config.yaml
vocab_size: 8192
activation: "swiglu"
init_std_o: 0.053
doc_mask: false
dataset: "wikipedia_en"
MLP neurons of a small language model. Each row is named by its layer, matrix (gate and up: input weights) and neuron, and shows model dimensions 128-255. Each number is 500 + 50 x the weight over its row's rms, rounded and kept within 0 to 999. Numbers have three digits each. A neuron's up and down rows have the sign that makes its largest values positive.
A block is one neuron, or neurons of one layer that tend to fire together. After each block is what it responds to, as a language model described it from the Wikipedia text at the highest values.

L5.gate7:420500503484462530415533522590397449502560520574505481437462477439457544395480473491564398562520495530540477462479556513421464493613536426447478436507497485483502394532551477403510522526521484510539460519539543523496412545550467476513429450520465508513422483582585510526460452535545565460487430545503418564522433575544511554453543482469459481470465500466565478531416571471531503539504
L5.up7:423430494484430464550500498515500560513462456465541465511475445508555518431382498517428485459482450541469593488571382548534444508505470557517503476540532531546483475465511604513567463535429505468481448519514444543404478665504439611514502457550534549397500485598490490453563522547398525465560578466530435522553467405546518475584564532499521466495555482525495510538528491427568505557422
L5.gate43:468390525515554502495444448496490549415448552576549491536521520480552514610507455545462481502479517584469451479479504503538579414486434475441503455440463491544458618472423535425541518536435471492521519521511431579521579579555547352452533557488590496473465514540479573452514481588462491570468491458405439606576468493467641577542406533481429523503444505531465541449421451568524486535525
L5.up43:473504443517449571473483555437517637530491478504448459467507497493439434550391551543479599400506454441566375537435491512543482500560483504473522408438460471526476409525477527533504542431519436393441499539526545424476546554479562508562593480507563528549479548545499569548536443478437472510385459523584504538496532414506556491538584523436379440516555499446483475443415558492538476475427
L5.gate83:569583533531542465528540481492472533468540491554463490491466574486485550496499367571455546482462490444547476524458450472430473522509455494544499515421444492438483506502484463510620518570494557585472470483516406547442480457511466522505553412489398529514523526493538518483511441483497469485527433522464404567626495530513495470521484411495443489430465543484526514520568478452517568410513
L5.up83:515488520470562464491413513508549599515616475514475519484596496438428453433475531520373563502465423419469529430567495412496501507535520432477525432445483510476493457455561510428520543567443588495539485485410560435599458490508472537447418476476591529492439538543521585480367441483506386419423455536558501469581504492443530482486537530512543498583514503534467439464582539541450508515469
L5.gate239:495561498541495574528460483429509508422498512534583566446511447503467523487485549552434492468609569444544491494473469541431514527446528448474460523532521471505524431559580493467512517488574465447476477507439465423516424484513472507468502455595502581596481579520490497478495468505413511461608590585436484521525431470521476498535397523395479505477559483410484567507502509572492576554447
L5.up239:584514544496542510465434536495615541506509507534554491435522573473515532486557448535440490515470506478542489440435445510547501534464508484529559617539482517524531486512515538505451532496586428483544516565556461527517560457558544429542419629481490579528499495448450519487580455473513518472460549389509439479585541470471537600491507504583500494557477580427532582580396525486484619499472
Responds to: Predicting a following as. Words right before "as", chiefly known in "also known as" and such in ", such as", plus regard(ed); weaker on name pieces and number endings in lists and tables.

L9.gate136:486440552408539485490447526420421471429492443487511459484562632466451521560508451557670430451423504485440413497481386516578486439408458486554426415479468514497533596556459536490544508481518476499552448474482453481480443525437562482513464508569468591589521429482513453523479489558561520426488486525527437469585596479423541483445460548424473564523512492469478562515449484463495529411557
L9.up136:562474487535513493388472444432505453537515497498472436558545482490584492479471493558545478473501465543392572518494519560605529574479523479527509452517476437492508469502467603544529552586453471561575351420563473557527531516495551551457516486582499537526446508455484522486441455536607516554504511436510511405497506499506501463369452491500600474479547531546501488470480433441421497494508
L9.gate139:529530547518486523521459464633542392498541484524560423470579564432469503588453547439452555522479577505501578455529499456488412492566492329531478553501416454515412516563525550483428518464524491505555480466470469516513452569464497524470454643507447478426473466401438451540521536470400467570501546474475535388585562396479599560445548437450519512472578548494463480560431467543415479424466
L9.up139:513525557580472574498490439448482501537496448526570454526593460446486487580485525611494535548483578540518400551495526469544470464390449484500409576513526451525530450387559576454437538504494467393403468450533562422453430576495545446501540539491423497462461558458443507417597497446428458554452514484519538516540542473473513520552456593538519470508476493558464510575435448488557510558423
L9.gate307:510468552532497438427571494482555458524533494490681500478525541536491526513450535493499481564514495469639529462466548460544538534527491390528536540538555428490379444472481537484571501471448525565469572427545504471491501453568457496522445483507496514472484469511399539524517503542458510450453509556499454434563558479460442428546399383495495619506491508456493540425568458482459532505493
L9.up307:570469500498459601536511510532526442548460466529548446505555572533459445501453416488529478492429508466541532425488542538489460513439444463532433477465536432486570411601383569499581487423407487521442525597563477559537432457502576491493438482537504493480489422398475494548521459544446475484395528439501523483526470518480446353383468520512556537450522520535504550529485467580524574507500
L9.gate607:481477430409472531506559543423625530563484505551473497571558490505480476486430467457519398475495521573565407522467441535530522545458431465475418598514566491535569498427478555448554553598477541600406445433485474524480413462467536484572423493442567425560515442487433552521544612533510477508558432425505447522531527507509464488494506539488504564430454521530410498478425435494423427510533
L9.up607:504573456543435501502508478537480507570399468503510546500547443590528525578491545487457440579447433470550574486475539550559462512429468504489531462466447477533504392490391478568526480495440587448470539434514480528477496491521516463602510461400449461445490489557491457478471530518550448537583458506434514486460591548412483588473446505520575595520505531479516491554636514575463533479602
Responds to: Word-initial fragment pieces. Short opening pieces of words split into several tokens, where the rest must follow, e.g. h in hole/hour, Fil in Filipino, al in aligned; occasionally table cells.

L4.gate217:534460500555548597497453536507609458519542409499517536577572491487530488508522514397494500604529402520617537513499476514561544538543528521471457538501444453427482505455439616582480467520500363440553494467509498529543496463551564419427523495469482517551480528567308550570519464483495462574490547504481540406460593564472460462565487459408511518507399452496503488528569462535503497473552
L4.up217:463536618489460543502530483445562548464486511425512500562444502435499429395481530407546513488502475508530577449530476536550496579470571510548419522496509550538421555492517507544481479423501545456554493546491526446592495508559460433476501446462496585487423521489531421497480632422545357476460531483509528513521514421443456489488498426486486457446614562544470427456535553544525479535528
Responds to: Mid-word hyphens and syllables. Hyphens and short syllable pieces inside compound words and names, e.g. Korean given names (Ji-hae, Do-wan), go-between, live-action, Toho-shinki.

L9.gate24:490535505551465443564529468493598524528482452530456428593468546496474450478453539412478450488428586412432502429466439518502517439429526518469546549496466552467446446572618506472490612434454496519510552524435516485526453560496494476517503466550453468503517436474476471492553507442467468559499610539390553371470629461467474509526449535391468400424408519422479504543559421574525433554530
L9.up24:489396424419482492595500571489470511526493518540381503549496454498391542519440424537509495488551413560542540480555561502582489544414562572526514471528533543447481600530579471440431454520534513485545416570561545584481507542577491507464481489459430470492448466518500456542538396609521560520531530487418496497473457544454463540517491440497508548556466566517462428455504512564466448596553
L9.gate187:471450425496543432523592439578530441435503481481444549471530510550464487478493500512488512524506413473460535425580482545532457492548551618485433628476490532454523462515497500561385545456521478509558548479486502455491515433489446487575456493432485676570537497459463529536556511474515453521401448479439433498461536421501487529411568464447604415471459527507552504470428506469577514456477
L9.up187:577530572524533488421462507376536458478519520453465479473378537524510495493452350547402489460509433557563474521446467485434491510433535578558465618456528488407601471503453415546500523432482511462495555494464538482418458551477513483480448563477541524458500517559535533499473464465550505342487498505524464527512568508471482425606498493470555484441539491505485489550467546536470464500569
L9.gate224:560569594534531476534533514452432492492603473449486532531434470522396512420442483537524500501449461364510483421455447544519471485553489492496553492553466501454468361583449408493410532530505505503474574463472486571504440468507508409525535509440474480516452539575451519545472420528434444496522569526550436545377538467450489497592452488347553486503477460507482552495503530527541456483507
L9.up224:468580461450493498564543537553499485493458445418557503549576428482571493472437487419512503530508414466531450475556529462468471615388588473428539529546465528532423475563460401531440499471518482579539503449541479514462491444471424476519538454493397490537510534527417476560383467398515455533503537555514485394471581472471522434449494504471501562540515592488467510498528536439439382596422
L9.gate583:501481565576530531502574584495526469436488481489542520497554432483459462470523528507453474530476451527407505563576423525438480529551540426443468543458484459420474494437496486458412528542512464491554545427395470453424492581570559538519486554539448478533386554533407433495369485455459476519475528465459637464536587556391466421569542462445522547545545478493552520535467533561472498484498
L9.up583:555461540560413395535520469448524540501489481537528525592505465461569403476510574545484513480463408473565440520585485533480386557469413404455568547465484508482571531463443475496513502488399502595541484487501511479534523629475540590526509594553435553504467489551546428509486501566539471539495460505519484422515586525445504457565470480526514594443483451511468461466490566498508485462516
Responds to: Inside foreign names. Word pieces inside names, mainly the hyphen between syllables of Korean and Chinese given names (Eun-mi, Tae-ho, Hou Yu-sang), plus fragments of other foreign names and codes like I-20.